MLP neurons of a small language model. Each row is named by its layer, matrix (up: input weights) and neuron, and shows model dimensions 0-127. Each number is 500 + 25 x the weight over its row's rms, rounded and kept within 0 to 999. Numbers have three digits each.
After each neuron's rows, "fires after" lists the tokens most often just before its 100 highest values on Wikipedia text that the model never trained on. A number after a token or word is its count.

L8.up72:501504496519545488480511533518480476511532496509482530519547492482520476503478521492522466462485446493503520497504475499512488475522446546504510496526502510521510461526451515498569471459497480473475503475464496508485462524551543492554479560485474495552485492511509519458518498506514516516481482471539477486532495460514505512498489543495502459474508490519521545496520499512468489504516
fires after: "|" 39, "-" 29, " The" 6, " the" 5, "The" 4

L14.up97:486483522507502513522486534529465505488504469464462505499531508492523439507453523480522534460484476532501533494511498497496503498487443525513477479531483522528541513543524509537494500498524518495456482490457492489485507480502498489525526500476465470548488467511493555557532490504543452498519507461494550490520511525521505513483498528455521511542520448489518486514511498509476468453483
fires after: " T" 35, " Z" 20, " H" 10, " Y" 8, " E" 5, " S" 4

L11.up176:468497474506478443505478540486443547517485508527508554520474488528496501493514512497521465499495533510517528468477501486490484465507502473486499475510478545498466498550513525492485493474502500493517513507499509516499531494523509525550524496502513492441466505456532536482509454544489475459521507513455497508508530487468482479473481531532480447501546508523496504500461510497506507529496
fires after: " t" 17, " " 14, " en" 13, "t" 6, " T" 5

L8.up209:506500458507529486489467506515526496457518474473541497530507473516500474543472494490572446505506513525511468502548503503482477493498500491501520492486495537483461446517486509503563511536542509461498490513483500541466467506521514520522538539459439468509488488526499537494486489485521523485477519484508548498496531497502495517476513516525486498489507521483479551496453536527487476490516
fires after: "\n" 60, " \"" 14, "==" 10, "===" 7

L11.up504:507499547509519507486472508505485511528490556524543478518512533551520493523487498492534549465486516471495469499524509498501498483518495473466489526484523488463513456535500512507495499513563515460516499460475472503486502494516492484507507482508447501551492486502482516496475492514488527551543521488494504535507506542514511507463500513528426497457482516503505500502484528482499500504535
fires after: " L" 21, " G" 13, " St" 10, " B" 6, "L" 5, " ar" 5

L14.up311:498489561514529546523483527490512525502493489499486515445518531487502492493490519483504526527492505513483486530495511494457522483501487504506503474491514516495509525528460514557544478503523529509526500474441464482494478495504483518456501502430492506550488482494465513463489467531545487456497482543458493468524518476485514469518497504515516510486506481514490520477524508501528489547501
fires after: " the" 23, " h" 8, " H" 6, " 12" 6, " th" 6, " 11" 5

L12.up339:501500511504522518503479487483483518479489491464469481499489552496495462518473497474506465497487501476470522515514491476510503491545465499510543465493531498531532508486532479498519495486529481478452495466512488507484484434552459515475496533511469519542523476531514547480548506499523508518504494486497539514575529490477520500498481526560519500489514514538475499493493540482471509509520
fires after: " R" 33, "|" 11, " Is" 7, " Sl" 6, "\n" 6

L12.up313:536524493465534550526517496552501501497493496484509505480505459546525510504496493472515469496493476461519462512470534504498482419509508505494476503495487530505496532546506490500508518489507522519498471463492553493525532496460516487472461541535469530530485453527508515517474502496510496478500485531500472512492498492468512497508473488496442479520514501515505542530470478467499509470447
fires after: " is" 25, " was" 13, " =" 9, " as" 7, " sim" 4

L4.up207:490504504513536532504478506526511514509515521541522469494541491522509522475463490490576476507495501512529517510510478495512444504465525499532470500498520517501511481508427518485503479458539492485473461472510495500475491479469477545466466475528507500543540502518518500508494474518523481478475541465434525508491498497490510484485512539493475495549459543541526531510506493523521489498512
fires after: "===" 25, " 200" 9, " 198" 6, "==" 6, "8" 5

L11.up22:523503527463498496508497509531497516479518503562482456501505540515506449492461488483479556481486467522494479491490448502518551491507505511484528463531540489468524480569523498482505519517525509518523480485481476502468521512545527518495498564495499477499497502502537506485501485471498560531515487511493496496478483502497449544506468517515519515491473485504494488545475506509532515510525
fires after: " L" 26, " J" 16, " D" 9, " W" 6, " R" 5, "L" 5

L12.up344:450497520511527512484511533513502456482549451465439520515484524517510500526501508517515491498489510518440493512510488502545500466500494546471518484481516513518515466511505489483524488508527483505491474477478514489477482531507480516521508526478475507499516421478505498492538539463501486491549509477502551536516533530509533514478455472510445492550530529498523481530505533476475463498493
fires after: "\n" 40, "-" 17, " by" 10, " |" 9

L3.up566:466495528507531515512471479498492488461537505521493506465539524494493545504423508499485510449509486511526495496535442490536502506491514538531510483473483533468487472525472491464508501518508438475470503484490565463513492501503492505501485512492493487506492485498499516539497471490505504497519505480476477524536496506501456534503523514529492503499472471518519504490520537569503498517532
fires after: " ISBN" 13, " O" 13, "E" 8, "R" 8, " 9" 7, " U" 6

L9.up82:474524502488505478472495525516517463543491509515511533477498487572510510485508505503510544474494545528508506517524443519449492503460483507496498485502513558539446448543546537536501475522557519446470485510505465518521484502489498489505540485514517451472489499504513499502482481500526523522504504477508491478478475492446467478522505508467449497518474537499540488517503518506505489524503
fires after: " |" 87

L9.up306:499504561524525500466480524525497520473504510494491515466510514510496484496521489515549519496504488553510512505577477489475491483466487488512490518489487512488533477502512478464502502505557518491477478500480487486486524494525520505490508509461492498518516470503516535519501472487465454493508487483518564547502452478502478487473525462465487535584516511503518501452518520490511485499464
fires after: " Z" 10, " T" 10, "S" 9, "P" 8, " CD" 7, " S" 6

L12.up23:463498467522497491501466500523465523455513522490514521442544511488484500531504466480506500530489494524482503544514515481501564482499503511503485508483543511541487453464459524525484517518509514500508516469439513478514507510528501532523576484488471503488495514483489504518540499487464490503535500473485534513522543498484463488464539468463512475547520503510486541476501507479461472523546
fires after: " to" 43, " could" 9, " had" 8, " would" 5, " can" 5

L10.up8:500507495472569489514496484502509478453508523453519507449530508554488496515469485478480519458513498499499501484505498529488446480526534480498467493506479534489474506523492535504496494479529467522549486486483471525501512464515523507545471509490476471471509494490512564528541490519500462469532487482485491527537512506483480481478533469490519551537549483521528535493502499476500483498482
fires after: " S" 22, " T" 10, " Q" 9, " K" 8, " s" 5

L10.up212:506500480480528470481494499505458479448447499482516522483537508498496480503470536493515502531513502549503451503540508520505462545537457506505524485488503522483492488495477469494495514520493523450465512522446519528525507523529451505532506522496512511522495516505508499472507491544493494471473494474521476499489518481464530438525497494551464536526503493523517530513546519516457490534505
fires after: " |" 59, ";" 12

L10.up327:460504550501499486497478555519498496503515509495504544496502503511523511545479453506501506465501498498493466490517497468468491489530524513472477522488517516480472534548515505519516493515496477472479458552486460485472502534576540489482525524500505478541495454504482543472508489507490516492489486440539480498516543494528476518479453496495491514512495524533545511543492514519468483476521
fires after: " 0" 36, " |" 18, " W" 12, " 6" 4

L3.up261:486508531479503472518456503500511473512510463504515489497496523511505494546441536490483518478509476501473480495544450499488522475510482494510519509460485492510511499492467498467491496491483479494473498474510514482519502530505505495516471554435454512504463474508568510516490504481485538499545511465481508489551468508488526490559504484548493511494517491570518471500538559496492523478507
fires after: "\n" 27, " (" 11, " B" 7, "S" 6, "|" 4

L2.up267:481512492492471475496546523512462479509516492534471519509522502520483510568469540461491460545489527548461482549494503506492416475468467525515492506480504505543493469515496487513543507465530507492507497501467477479502520475531521529507503479466495493519520455510539515538494470459533547499494537488489515559493474502478525484482477480485477487517495496520527524474483518490495487532467
fires after: "\n" 42, "In" 7, "-" 6, " was" 6

L14.up357:505517474500529480507495535522545506480477498470496491522514539512484472481476481472512498469501460491514479503549487515514512449472474505503471459502515484523497505537489483499540508489517471505489483450490495502499470479523517555556480548473468483510517459489549524505528529464481486535499506517499513504522512507503471481526542516528491532477512442492482563501482511514465477484476
fires after: "-" 36, "\n" 24, "–1" 7, " (" 5, "–202" 4

L9.up90:491524529533506508525505496485502511468479503501498508507489550547451488540497474502498500531490516495520486538501495528491478444521458522489523522537503491479531516503480519467479526529483525531506504489480497445466491519484490542508532470458491480518526470479522505482493454513503479478561465521502495483449500471469499512499507478545543507534514526507496501467521493488501506508528
fires after: " t" 19, " h" 15, " al" 8, " sh" 7, " th" 5, " pur" 5

L8.up280:486493520468462517472454487498533489461521505505525516477523472550531464511509499487498531509496510496495537522523504499484480537453518494504487533490515544508483542542468545515528499486496537452482468508522477482463503504524512512500480480504465510544502506510491540488495459511485493527497512548463483489507498515509563460517453470442493485517500437526500508470519478468499499528505
fires after: " |" 25, " (0)" 17, ")" 5, " =" 4

L9.up517:510525463508491511517509474521494539554494524462503481493488522498528536527487528484484502510472517496521523486509508465497465554509528541510467446508485542479460456501463525543491489498531498475499512490501514502498513540536475513511506521504456478475512487469568530456553492539515524456509506467468570492473507463499478515472543497499501513519520489505486480472483482483484486511487
fires after: " g" 20, " D" 18, " t" 7, " d" 6, "t" 5

L8.up264:521503486488532511513500503519492520489450510536468460460528505512478503512479499475534475502505549517485452475507478516509517492549475519490515481505489478530459510532516501482461523505538548500449485498468472521504547491460468517504470475499514530470472536497506490462477492508500506550497519478496468484532476525472514486482489523563503530519460489520544496513465495513480504553499
fires after: " |" 25, " " 15, " %" 11, " League" 10

L9.up578:527502500505551502488451481563520457488480500506470509492505560495526452516484487494503517472487514503484528500535525486499551510505494485517503462486558521506529514490547521519482525525556494493507459461470499508501512512554495496442498531477521485510501493495513514513516497493472532532505462475498511498515476521478525497493460484500459545531491456504458485482483545517473479468488
fires after: " G" 19, " Z" 14, " J" 10, " L" 10, " C" 7, "G" 5

L10.up381:513525491479514504483491524519466526504451500474517521473540497532507428502466487499506523527500488552489474519535488505462487492476528516537540509459556539522445495489495481533559486542521505450497475531522514518501478523569479480486518480493472507492520485524468518504475463531495500501504484500548467474518486488521497469535455485515491510490479515540497494483533522485481493496532
fires after: " |" 67, ";" 8

L9.up293:553495543453538502504450514469479484501497542486512501498494527489524495481495511501496513489491461537465483528484446485467528464476512525523523501526545538501492484498506486514526504531482487522510413537470560533523515523509463505526513508454498489529514518524499533507521482459487475518510496497466512507497505500446491511524511536517485538491510473516521484510465526486514519474456
fires after: " K" 18, " Z" 12, " M" 12, " G" 9, " H" 6

L8.up285:475500540515458509507486540545524503476494546535486455458502523527529469522495523487529520472501513487490500519504506529492479496521519527466511494454509459529470503515516521505535478517478523492479523532534470543505504516480474490524498492458483515496468524471491490495474507490532491528502522479502471484545477489474493462474484495505485499487447514529535486460559530488423473497505
fires after: " |" 37, " in" 8, " at" 5

L11.up159:486500464528483458533476561545523510484533477502515530546502512496516463519470518504523504493486546494493489484526518485512498517479554497502532495529491526518500510513444525499483492493496490499465483437476479513501496519484481522540519508503443480507511471506513519484575486507499521519512528491462555505513498504495464509536521535510467462532489482501537537489499490514488487516463
fires after: "I" 13, " F" 10, "f" 8, "R" 7, " D" 7, "T" 6

L9.up94:489510463451477463464484507517509437505484509516503493473534459564503497485480504515514531468499540492486496488533503498495486474481490515510501505475549554508494499558534531515491466497501474452496487499542483534500475518504495530502468512494518467474502491472494491512474467503536500545516546497488475495510480519506512523551498476500488481511489467521512480460532504466481489532529
fires after: " |" 44, "ore" 7, "i" 4

L9.up590:471513496492510529484514480504501534500552538516493476489506505482466484499495529487584454502504500515518465502503477495515494459529431528503503475531518517490497451488509461494539500541500548516439528485504537485504493493515504528526507480476497496524509525491517499515481488512494480488517490459496515518505521472491519560485487459540529538501479535519502505482509491522452481484460
fires after: "==" 39, "===" 17, " of" 6, "|" 5, " in" 4

L9.up294:525516508498530480498492482482520450476494515475485491517490508500505501523487470475519512496506478470490497502540486498497502527507532474475461495509539517496510460525489471532520468505568484502465477432460494500519491490523486495460503497482525461518520468509559509555503499477507503456540497510454487487536525561483483498504542503477542504509530514537524485484492515534483496483523
fires after: " —" 18, "S" 16, " S" 14, " |" 14, " sing" 5

L9.up164:503511535465509531491453495509511537510484504531490545534485501526487515500462499512466523491470463509519506505522497490545523505475515527516488546480478507540471510472524471524517502497449553491519465465486490496470535511512496481479514537471453488510534474487515507536502503448481474540497524518513520523457477501506500533545504493534492494487550485492461482506495499521494497466465
fires after: "-" 19, " Z" 13, " G" 11, " K" 6, " J" 6, " g" 6

L11.up239:508507507460493493514517535493508521503536523482497501515502515517521504487465480502512503460501507486550504516567464462530522532532524464557499487474534506509476511495518508502481548470470461488510534492525529520479499457473502519488488527481490515456470520459494508508486442499484496491483474474464494496493515519534500458510507492519525544462471507508512514515456547515498496488447
fires after: "|" 46, "\n" 12, " Apps" 10, "-" 8, " P" 4

L12.up71:497514474489510490509512509496502488492473518556500488489499541536482476494491516468504515446506460455507490526522506482538508513514547508539490471560479503519505489501453487487508513489501519469549518466492500532516481482519482535549511481521493477490463469456542551487528447518515522463509490464475483525517498495540455522477493499535471523532458491513541517493501522500472484479490
fires after: "-" 23, " ent" 12, " cont" 8, "|" 8, "–202" 5

L11.up593:506502517514496457497467536530528547535517501490511518521509558499496479529499544484493480496497494507515471502495477503541497491511489522476508474542496514495481483538494537513525502480509521504496498498440467533465503474544459476493489547455526473484490476456521502493509459519460489510519512493457529489470534502457486512522471495518484534499472510519494525500520519490509481555445
fires after: " D" 29, " g" 8, " d" 8, " G" 8, " th" 6, "W" 5

L3.up610:474501542521536510510423516515492508486526490517519509513517498533473512503468516473494520460496511519487527478491475490466506526527477515487486511506553490523507536488457492504494499510495474492468488475484487471484497509532489493497525518490522493556508503503519523506492493459514556446518546455490488529523523468471473473449544504537528494521460524548528459476480509503479495543518
fires after: " B" 20, " F" 15, " C" 9, " Bl" 5, " Pr" 5, " L" 5

L10.up18:487503511496537512492502529501478484523499518543532523490500495499510460517467541478521476559500482508495499520503499488514470512479462471497491454517499485489503550519494500499455479482493518476469563475499511516499532486495473464505512511487503537545530497465538521485537479508503503496514522472461535506534497516512471492456462530526492475522484496568548511489505507441415509526471
fires after: " r" 45, " R" 15, " ent" 7, " p" 5, " d" 4

L9.up193:524495497514541497544489517525493525509517517468466474503519502484512500514461532492509536478482474506498504515467555505541450447476465509514512490535499553472470495515485556519485501479513481448449504451476482514492477514492466497509500532512511515564506483476538504522525460501489519536558511449482476478487526509468454523491480519506520518508497440458492498498475495494505491524497
fires after: " D" 58, " Al" 11, "\\" 9, " d" 4, " V" 4

L14.up406:476496505477540510489512482486479507517484514461508504458521473518525454503491515490495488508478507509511495520510468488506528489491472536521483497483490484495532493519528557550525489535537495493488480467525500479469494474520493493507515509505445518505479500498546510509502508534540510470500527504485487493500533482516475514548451537511523562498487482538529458492459478501445493530505
fires after: "\n" 23, "-" 16, " G" 8, " w" 7, "|" 5, " H" 5

L11.up88:467505489460457486489459552507464511458479503463485499517513518512491475503538525486489494495492541539490479528547502534486507511477459518517511475534473516482475480551482461518500533517491519486483478485514465498507483477547479478492499511526483515485502516462473526488512517554526516480517533470527499532492534472480501479509462511539513499533526514565482516496504534522487506502538
fires after: " |" 55, " /" 23, " (" 6, " (1" 4

L12.up375:521505546468526520528445459512550531491475502464507491494501491512541443507464517465515511468487483486504514526516495492539495476476528490459525514545503541487475470534487489522500515467514544483513430515442486469492563489501507502523515537505481509498509484537509509522518521486510491510517490499524500570499499515455497532497513511516489505489525496525529539514477523463506513489501
fires after: " was" 26, " is" 13, " Z" 7, " un" 4, " were" 4

L10.up81:489506483488521500499506502542460512502542510501491504519506508490465512507493539474501516496490501442513528498487517503505502478514522526485496493489521491461458494537399476524502501515518474449475465500505487467488526496518523497524563471515516465517468528495546549504467512504495479442556501454480498519503528494524486505530478495494514465496508516508557512504502521458520500516517
fires after: " S" 17, " M" 8, " s" 7, " rem" 7, " cons" 7, " sp" 6

L14.up209:510495500528567536482473496541521454514497513505513521510513507491482505507502525459467473470478520479517470487554525526547503501508523497516478470506504462484511488489479488502545508461514517486534488510499520504517514481522485542581479494540504488482501525479542492499470547506507479525507523531471507481490496510492472520532499495504487498532481489502497502472526464482486450510450
fires after: "\n" 31, "|" 16, "|---|---|---|---" 10, "–202" 5

L9.up192:478515542496527504542433507498467474546478535493510526487501551511510495522525472503470492523481495467506487513514457506474527488466513517531524449475493503520513510500494477551495489535487525471530506453546494530446449499502529478536522512469499505494512515513502504481464478450517508490483524524480484487531473490472507513522502512511481516532471508534484489522501512531514495478529
fires after: " ch" 25, " Ch" 13, " ph" 9, " mag" 7, " Ph" 5

L9.up518:516505547497492478534467479495482500478519512509436502497514520530520447512491489480507495463491515502438518499509519516459471497481456509520461494477496495489515511535460486525514458493540515532494511543505490481492492506534480495497531513498495489550498519483518502522488522497534478505516503532522538498451554508531485509513503508515516480500551498544468460490547507524516519504484
fires after: " H" 19, " s" 9, "w" 9, " l" 7, " S" 6, " Br" 4

L10.up498:506511555493491524548464504529528454481501512482500494528515538504500460510479467491509506476483477494461491506524520487485537449532548504508494464529500523454531480500479512506522462521527498497478516469525472532530478506459539456482483502490534487504524512486554525483515484490502534519519516517494455512497515499492506546488488461503473483543496468526519494511476484488462484525476
fires after: " B" 22, " b" 13, "b" 11, " K" 10, "i" 5

L12.up468:426523475478497482505491543490483481514500490474495496475527514523477511525492540445502518468496510509471483547506508515500555502518503487528480453529498532540509490493501499534535514527489515530506512497505493479468541474514545506503525444460515527496509507454490518450495495507543496487482545484460467481491542478532512500477482456543492496521501510496487509463484491499494473483484
fires after: " to" 42, " cre" 7, " serv" 5, " help" 4, " would" 4

L10.up408:484536460480504465490466515516480516476459521479503483505502511510489457551479543474525448533504477538489454529553519510480501518488483541517519473494517529476488511465485462527501563495483514467493506532522500523493514527552473497488504527502527501507544536442493487456522497533475521476502497482513491491526502469488517487502449479534499511533533512549502530488490514498480473539532
fires after: " |" 30, " 22" 5, " 25" 5, " 17" 5, " 24" 4, " 19" 4

L9.up55:542512509488516457506482478529510475455482508463451511500487479537476462547474511469478530499500518465509502467488521499489513497477509517483477455502483525475508509566514546495480473481529495546503471512462476501527516490550515543496531510493476501521517499512596548469520490481447487500501501514506482508507497499486540514519498479485500492551536492502514491478553504502495496549474
fires after: " S" 14, " —" 11, " +" 10, " −" 8, " K" 6, " s" 6

L9.up616:492509522517515479476478546481498479498517487500490518507523517507499518540500534481529487488489481479466514514508526488509510510430519532491499500519489470515485524472446519520562504538442525493533521473482448514516529482513485487525517492469470506494542450486523516512534481482543495489529527493480515513526512490483457474469499505462483452486465512468527550434544525486458493515483
fires after: " to" 18, " ent" 13, " f" 8, " opp" 6, "-" 6

L9.up121:472520484502502500478482543496514478534468534500503506457517508589517508478514487488497513498493505547496436503535500506478442550477510465521494488518491547508444491564519495531483492527520537469485500512508488506505523480502457486459516471498500465485477526521505509515484452527505546517502517508530468492528472491464474507536466497466481483498500528522533475475524507506483504520513
fires after: " |" 66, " Sport" 6, " Boy" 4

L12.up227:491500496517542504507475479553494517492512495481498527486487503519522472539467524493504463459487460495486491484491472492505480498512521527490497529477516503533485449542503494469470497506512519479443491538496524516502511510520533508524470518516463515542499446494494519570494513479484431480492503482521516563516505510511508490503502498469488541516508528509529490520474520516456473490525
fires after: "\n" 22, "S" 9, " S" 8, " and" 6, "," 5, "==" 5

L9.up428:466503513526484455489556496506526487461550523474499497495532503522538520529439467501484469478494519525508522543506477505557473486489462489448451504522495531527509474503506529496523513485516525503477493506498478486536542480528493509523489513456497500493506448494572513526520465487535501501501524474473510519508527473522511455548435506505492509473514482497507474503526531494500478493489
fires after: "-" 25, "|" 10, " N" 8, " S" 7, "i-" 7, "\n" 7

L12.up596:496506511510517522546474530498474520499535473516539549487505538496476468500502533501544476505478472552532490515485461495477533503515481511529518492558517488490472529501448501511492502484490501508493484489483527459485485491533485468496463503502480519549554501484532531487568455500513461494514497486448524477506519483480511500477483545515544490480469453522458530522497503496489481485426
fires after: " the" 21, " d" 15, " g" 9, " The" 6, " fl" 4

L11.up6:495481516485532493511467499501522501460566482474492523520536508463535510539502511477487515529480536500481500484512449525484501474530479519526486460540462487483477467544518480476520511520527527485468432488513503503503548474539529515517486487508488475533523496491517507493495459508481478474506504480452534502515469500452470494490490527486543503517478501511560539474539503505508495518496
fires after: " S" 13, " app" 13, " m" 13, " n" 10, " " 8, " M" 8

L14.up378:507498544463538514485548473553508506515500499522545514492546540517488452460465514505495464490488493518512453562490540501524464468499503483509518528483508528491514523505469507464523482484499477539500487517529552532506517477510427518505514543484490500508530512479520531499484489526476536501524516507473462484487498496497481488450463509540504488499472558514484523496522465478506506485483
fires after: " r" 18, " Sl" 14, "le" 7, "all" 5, "l" 5, " R" 5

L11.up34:526518480518524496495486495487491483490527499491532476497489521500482488506441501466482513488487517487517516560487501495498505488485460488514449476498484492509486483542453493527489514466497487507501497459448421480492507501506527495525520517515507498513525487479500527522536498520528497479499480488544527487512567456481474544502549495484491538504520504550528485483493503459492537546487
fires after: " s" 16, "-" 13, " S" 11, " th" 10, " un" 7

L12.up364:499490469513512496499438489507506487445460538481481486487514507543492492559468548476507486507494484530458452542506528509483480527502491489475513484538520566503480483518466462546524512511532541500462477529502521518503501516537468505475521506542447482559533501508508465519511447520489498469495495487516511517521503478496462478456527521514484530497529524537507516481508481477507535520514
fires after: " |" 55, "\n" 8, " made" 5

L10.up76:512500493493507506490526469564491524444527484511495460509480493498484481468460504510523473444494577503498488518524513507517490473497499498476506478535521532484522462475455535488492492476482498499470506493501465514535540518478511533496522537492513506542528476486530551542526494463473464522567521471534511504491516510523495471461485484507534498494520510518479507484488526482460491446500
fires after: " %" 15, " Sl" 11, " r" 11, " R" 9, " \\" 7

L14.up581:515479468526542488501516539529509502510517520496469528515510510508470494505465485487536507503467476466458491486497495532489502475485515519502505511479512511505491545533473429532509500505503515534472509524481477489546557481540510530514521489548460472517512544493499523564462489487514457501522465482514514518514492483502478475477545526489532501524497464507457497511505514496482500511539
fires after: " ob" 17, " S" 16, " Miss" 7, " Att" 6, " cons" 4

L9.up627:470504542461495461473458462503494499487510525491501519476547459514516474546489520501537532498505527513459494506526491513472518508462476542507516529488538550514511535558477503503531488522508502442486461498492492481479501535500482498469526507473483477494539508519482504514478478476494461512514540543493520525476499539480504484530494483461518473537518468481514485481560484482518481532513
fires after: " |" 46, ")" 10, "5)" 5

L14.up638:459503500466492447497491525498515531485552466499498490494506538543548518492486538522515501503472488520476509522509521494543512494470500496483470465516471492464481522511481517483498511492499522506495497471470448502511502512528463524488495503476431462529507517478503500497524490478573483503501528478495491558520554493453437565494515493466488542523530528472520488525479521492483524524457
fires after: " D" 14, " f" 10, " d" 10, " F" 9, " R" 8

L10.up185:458512525459503499520488504519481497522494484506586522499477540494542479517477500496510471476479507458523491501492476507538509501517515533480534464485489512499525460488494481508514465535555511500498460478514491545500462491509503487469512493509482489477488497484537536465494470487455535482501534480496474479525544486454458549510489531530500511512497511530476496488534496526488460485492
fires after: " b" 27, " B" 18, "B" 6, " St" 5, " an" 4, " c" 4

L11.up201:512520510503504486514453531481479496450491521499498482505498573499535502496484468457488519465496493508513538502485494494497503508472483522519508476497509523488528461547458518505489491532502520532499473472456457461512490482492499451480492553468528533528488482456583546520508516484486504499523460455538505498502542485474470528497520461515530524556506484490490505505506491483482503473464
fires after: " J" 26, "-" 9, "j" 7, "_{" 5, " un" 4

L9.up532:507529513498507511507490527473461510505499542487503452489518527473472528564508534487507485513497494468532490504520475492501498467488477557522492437510519497482495454503508531511515524553491542517483477465528497524444453484507496490500499489477480503502491513507495513538493503483535530476483490462441554502496502494489489558522466497516495536527460497507490499473460501545502490472487
fires after: " ch" 22, " c" 14, " Ch" 8, " (" 8, "," 5

L11.up2:544509519505524521500431533489488477537518460526516487523513493475540460523497470487506458474470474527505475483513457515494479527501500535494522497492526472511487482507509512503528493492497490487495475539485440467480474494546499500529487490496480514509499500521470479508501523442505512467520519472505509561570500538498483506540446524527497487499473510524529457487514551518525464523501
fires after: " V" 18, " J" 12, " B" 12, "inc" 7, " Gu" 5, " F" 5

L4.up467:459505502450540456512464501538484459487439504483509518492509543501522468492494482509475508501500511544473492540510563486506491535537484515516548506506511534504499452451491486528495509511521510508508523503480475495490550520498481451498522525532515512499532503464502489454516488507521518508515546485502518505482502506504495472505478472513480485546497537531539507490507495484476512487495
fires after: " |" 25, "\n" 21, " the" 5, " /" 4

L12.up358:435499496473517537481479514491481507506514505543501497511567484503474504526453554488482505501469486518502517490489502478508529513518541503473468540526520507486524484498446497495510482503528495512435514488487499471521458535500520476520550468484501465502543489497556510484500482481523490477553476459521511481486502483554480498493521474500477480481511537537520487465478522508495535483535
fires after: " T" 15, " B" 12, " f" 8, " F" 7, " b" 5, " tr" 4

L10.up60:471507484504515531475468503501487477481474538462502502437509494509481491494484522509510529496490499542465483505543506522473466521463502546540538524519541560512500490538506508545497461504519533483493462482506505516551483536490521489492518498485488478471459503490522497536489482521540509500482508490453483470510493515444502528494528486470469488505524527515519470506522499478529497464535
fires after: " |" 53

L14.up604:478501520484486493498455464535497498454486512471512528470501513511499469502495489500474565470508523525466493502485485495494518536464479484483484495513510519497511491529475529567508501555535486495492490534474519474479540536501467468516539489458480503511517496530527527493543467468545520496526509506522493510503490508459504445516475460490486504472523497545474502482509512501530483469490
fires after: "h" 19, "k" 9, " H" 9, " one" 7, " G" 7

L12.up129:460510544507500472521511504512503475465519477478506484535536497482524471506500512504539496447497495477473553506484478517529544473444482514501497454495503521520451464479468514504554505517487503465475496503488488481481497535504484453525517535503502502504501415483482540495547527506518466499497504464529506497517516511528514500530431492525475475509488503492534534510481529507482491470490
fires after: " |" 52, " 6" 6, " 7" 6, " 0" 4, " -" 4

L8.up325:489522487518498473475490537513511517484524495478475539519506497512527522497483483495542500474505448489477467493549529480513471454545471473511450498486505546508522486514481515501511487481508475487464511512475518534519482519511509498515480514473501494524539501470547511495493469527537481481490529505419493481498567468454511520532546504475508488511503513557480538510504483475502502459462
fires after: "\n" 26, "===" 18, " =" 13, "==" 10, "====" 5

L9.up465:496511515480513481529494511502455431494466491477574503522527536541516457533506531511494498510473540519529509509522483530470537525491543517512526504494522528526470468502492477519485463481522482473513496533484518463491522484478508503486496490470462491485473494513501500492503489478548531498510549467442552527487533498448514457512515472475460463485453507493534444485505505490500511494539
fires after: " |" 20, " 6" 17, " 9" 10, " 8" 6, " F" 5, " 7" 4

L3.up281:513505504488522504514478509528474497534437523484489525472515531525531448517506539462522518478490515499473507504524484517482499465480486535481474519572524516549458481504511471529558512510518501492505473488479506450472525504542511499461550470481469506511486461496533516499491491521507457472477489483516459487502512523446500507512465515511530481497485489529541529497504546484459458542486
fires after: "\n" 37, "|" 7, "-" 7, " |" 7, ":" 4

L3.up326:530496491467509523515525496507490497482506511472467544491487504548498456555462543467495492538501500493460481501540486516499487455509474533488454490557492483482504512474508517494494484517502457488451510508440474489508560515543507505500465529480471516500445500505486524483475510521506494505508439495507496471542532463494544517475482544540489500507474490540515492497511493466511506518533
fires after: "\n" 44, "|" 20, "-" 7, "==" 4, "." 4

L10.up439:505472531447487529524461528509531518496487484485514498509501543472489499501475518493475552520489504538492526460522461489473525513469507492509495491511512499487483487552512520537531507507460501467488478464448473494490530500543506492516467494467561458504502463519516508483520492464495518514498526490492529486542468526469499485521503486519473545487501519505514482498498503516528504533479
fires after: " G" 55, "G" 16, " K" 7, " X" 6, " C" 4

L12.up212:503514547494507528501471517500488523522491480528485470502493523467530482547511508483484565498519535468479513486496514514526482487502504545501498483498523509477481471536521507524489477497528487530481502440486498473469519449515439478503527534475458496472514489519480527513506462498492511496525484474519480531506542500450466464506500528548496539511511462502506490483475495525507482521466
fires after: " H" 40, " b" 10, " t" 6, " B" 6, " M" 5

L6.up585:465500528542563499494512525542507488471477520508479479452499536533539505554460505448498449523468469530461484509517482519529502496538472522548488450506465480529476496509483514518492536493496494474475501553515490501484525496545533480521505499498493512482476485515500515475496516470497504483476540459503506474528510507448477490484478537497539500510494492501534523474516528529482483522531
fires after: " |" 30, "|" 19, "-" 10, "\n" 5, "===" 4